Weights of a small transformer language model.
Size: MLP 448 SwiGLU, vocabulary 2048.
Architecture: RMSNorm before each block, biases on query, key and value.
Training: a variant of Adam for these matrices, 267M tokens, 7509 steps.
MLP neurons of a small language model. Each row is named by its layer, matrix (gate and up: input weights) and neuron, and shows model dimensions 48-143. Each number is 500 + 25 x the weight over its row's rms, rounded and kept within 0 to 999. Numbers have three digits each. A neuron's up and down rows have the sign that makes its largest values positive.
After each neuron's rows, "fires after" lists the tokens most often just before its 100 highest values on Wikipedia text that the model never trained on; "fires in" lists the words (lower case) most often at its 100 highest values on Wikipedia text that the model never trained on.

L3.gate112:501539506467515503499528506515520489510511557472474522492503509472551490556542517489503511468484507503479482498496525525509553474519461484540497505480504584503490484506476472492471502456480505484497533472497494476527475520482487482454515462514450491539552509512530522506549517501545523483
L3.up112:516506521496494471498489514497501456517480522510490485517479521451508493557544501503518523470499505471544487533467554475466474499500477526499492479478477521487470497493499542439498499492554528496501507511497525516490500532476496495502500477477511528512556524515472499516512514481514510473
fires after: " (", " col", " W", " h", " O", " com"
fires in: "born", "when", "ottawa", "collection", "collected", "commentary"

L3.gate29:475493540510540471486489523525503537523499477490545498507486495509495516446511516483495489488532507505465513503495491479519527514513472481520493499438490547471514531453480528491516490523510452507510476538514498535516456483518507448494493471518515447527476518468480478504494510463534446527
L3.up29:477473522536484488500515548502494507488491461475522467486494509479479556482508516520485467498497541511512563514534485508510497516531505509488491460480495528495517477497525521511458513528479475536499496500528482484526535477497503480511555496511481482487495522480541539446503501471498498482
fires after: " D", " d", "'", " mon", "M"
fires in: "day", "single", "s", "one", "died", "month"

L12.gate381:492506476497524488501540515524442538482509492527488468495519487530523497464511449475513497490510556557528483499499539520460498460497501548500486459494465546544484469502512493460517516512465518540518472505503497531448504508473490499466484510526479487534520446466511515502471477479532468516
L12.up381:539450491488524489481498450503528514496491524481507496505530491509501497494512473490524464494485530494508502513510463455488447476480473490496517509524515436519476508497530482551488495503489474533522535500494481478526496485467503527488484512528510521466509503485460479497488507476507487514
fires after: "0"
fires in: "2020", "2023", "2024", "2022", "2025", "2021"

L4.gate228:498490478456519470519502459530508484549514517487498512514491483492512506497524514527512537517526502449510483475468527561483491447490536511503500499472520493509496503485474524509526493510483505511515490538460483500484470493462480506481474495537490543477466471508520481514474484537527495451
L4.up228:503540508523529481494547481546520498520459493433525505508485481509511479511510525527456497489500500473486538493499465502464496471498471502501530495500484476529566505503504501501521501457474488482491525516519523548553496491500506536454527494519507509487475508513489551513472544476477521526
fires after: "0", "k"
fires in: "2020", "2023", "2021", "2022", "2024", "2025"

L7.gate93:490507485485496490514510485508487458484490466523551505472466506549493475513479480472516488498545478527518494516512491492548508508518469507482471484484468499522499512500509536469453503539527461499502530504452522512472482519526523493474484464531515458535483507496505480502506509467494525457
L7.up93:527496506512488469473505513496535517535523504530523459494524497505514483513512515520512455526529507512516486481496450430477529467495486490466492471483522482564534488495532485495492559479498482502458524510505536497484491453527510484520509473512511537500517513469550509509535510512501545516
fires after: ",", "th", "9", "S", " th", "ad"
fires in: "but", "although", "until", "see", "though"

L3.gate87:468460544512507485477461537529504492524480509507572463486507501483493460481513500480512480503522513504447502558511497510506507518562488457493554520473507556499528525476479507504478492479539492519518489493496498479474475469548471485528486505450543544463497467495529515507531489454508455463
L3.up87:491500499525447529512508486484487476519517468436536475491514498451484469496530500538518504534443518501496505456518524501519498527494485495507508481499548506523500476513514492476488486460527513479489495468485508525501502501476493509508508513466475499546448513447482551525526515488508477509
fires after: "'", " of", " for", " in"
fires in: "her", "s", "his"

L9.gate151:480514492554462487520524474534499510455493536494475505528452470513486471466509542511464463512494531524472506515512466485492484475541514480463492532534463517544495519495504502506508495559441518493535477464491508544476470502533473531519490465505475493546504538490483509498490504527537489520
L9.up151:490485478482543508495505459536519489494538456491506482501505500510523473528541499511500479470490518485512520492472483522526481499478516496516500491442443519540512481502494461516490508488480539505522441477509453527486501471508494519527477479484495486509501495462509479458491474480513475519
fires after: "ourn", " T", "use", " ch", " Ch", "ri"
fires in: "tour", "chart", "museum", "medal", "tournament", "charts"

L4.gate202:489497550492511479507504530518474495481505492532550487497521474503531468485499507533535544486531482519544507525506546524530517495553492469441490484485478504531504497465466449486489453471481482513530458507508493513532446515526471535517488441523507507527504496490478516509531509488486522452
L4.up202:451493478505478511498475497498477459524521454449504528500485497534506491446510521522500484480485491494435498484504481475489469459490471496486506497518560476510490487482479456508463507484498465518515486534511503465457488476517520507539518511481530531491472453497491497523485460513480494510
fires after: "'", "’"
fires in: "s"

L12.gate78:466520500508535481518479484500496522541493543542519456466478500546547512537558518500494483505457514529520503510461499514454484512520453505534515458485542495505489511504505507515458503512516511532503500530428501477470497505502472484453483485505498554504527522508536498528475527504506474470
L12.up78:502501515484479513497505443517540421494508543521472477461466506501497530512507473544522517466479516525497529508477515517520494519455501502517507500495533555513503509495511492484497514524483514471528505512476505467464512523494522456545503476533501493528501492497482539520474447507502487437
fires after: ",", " A", " who", " and"
fires in: "and", "had", "also", "who", "now"

L10.gate1:511448477518504503485526493512526468471473530534488489473413512535507517536515506492523509480478509468517490530506501479509498507485448499463526536481508490500482489527505521471525470527498499506527485484492502505484474522496467541489545544463504456532506496531539483541542540518495502450
L10.up1:474545472442500485543549511502483516512513498582497524535487493520498536502498533547475475477502501526507523526506503512481519527488486480473461534486507481473502487489454505504460478491473473478474508480466523508541532522488505497485507506536537505509542507479511561512518503479494514544
fires after: ",", "th", " ", " th", " bec"
fires in: "but", "as", "although", "if", "and", "though"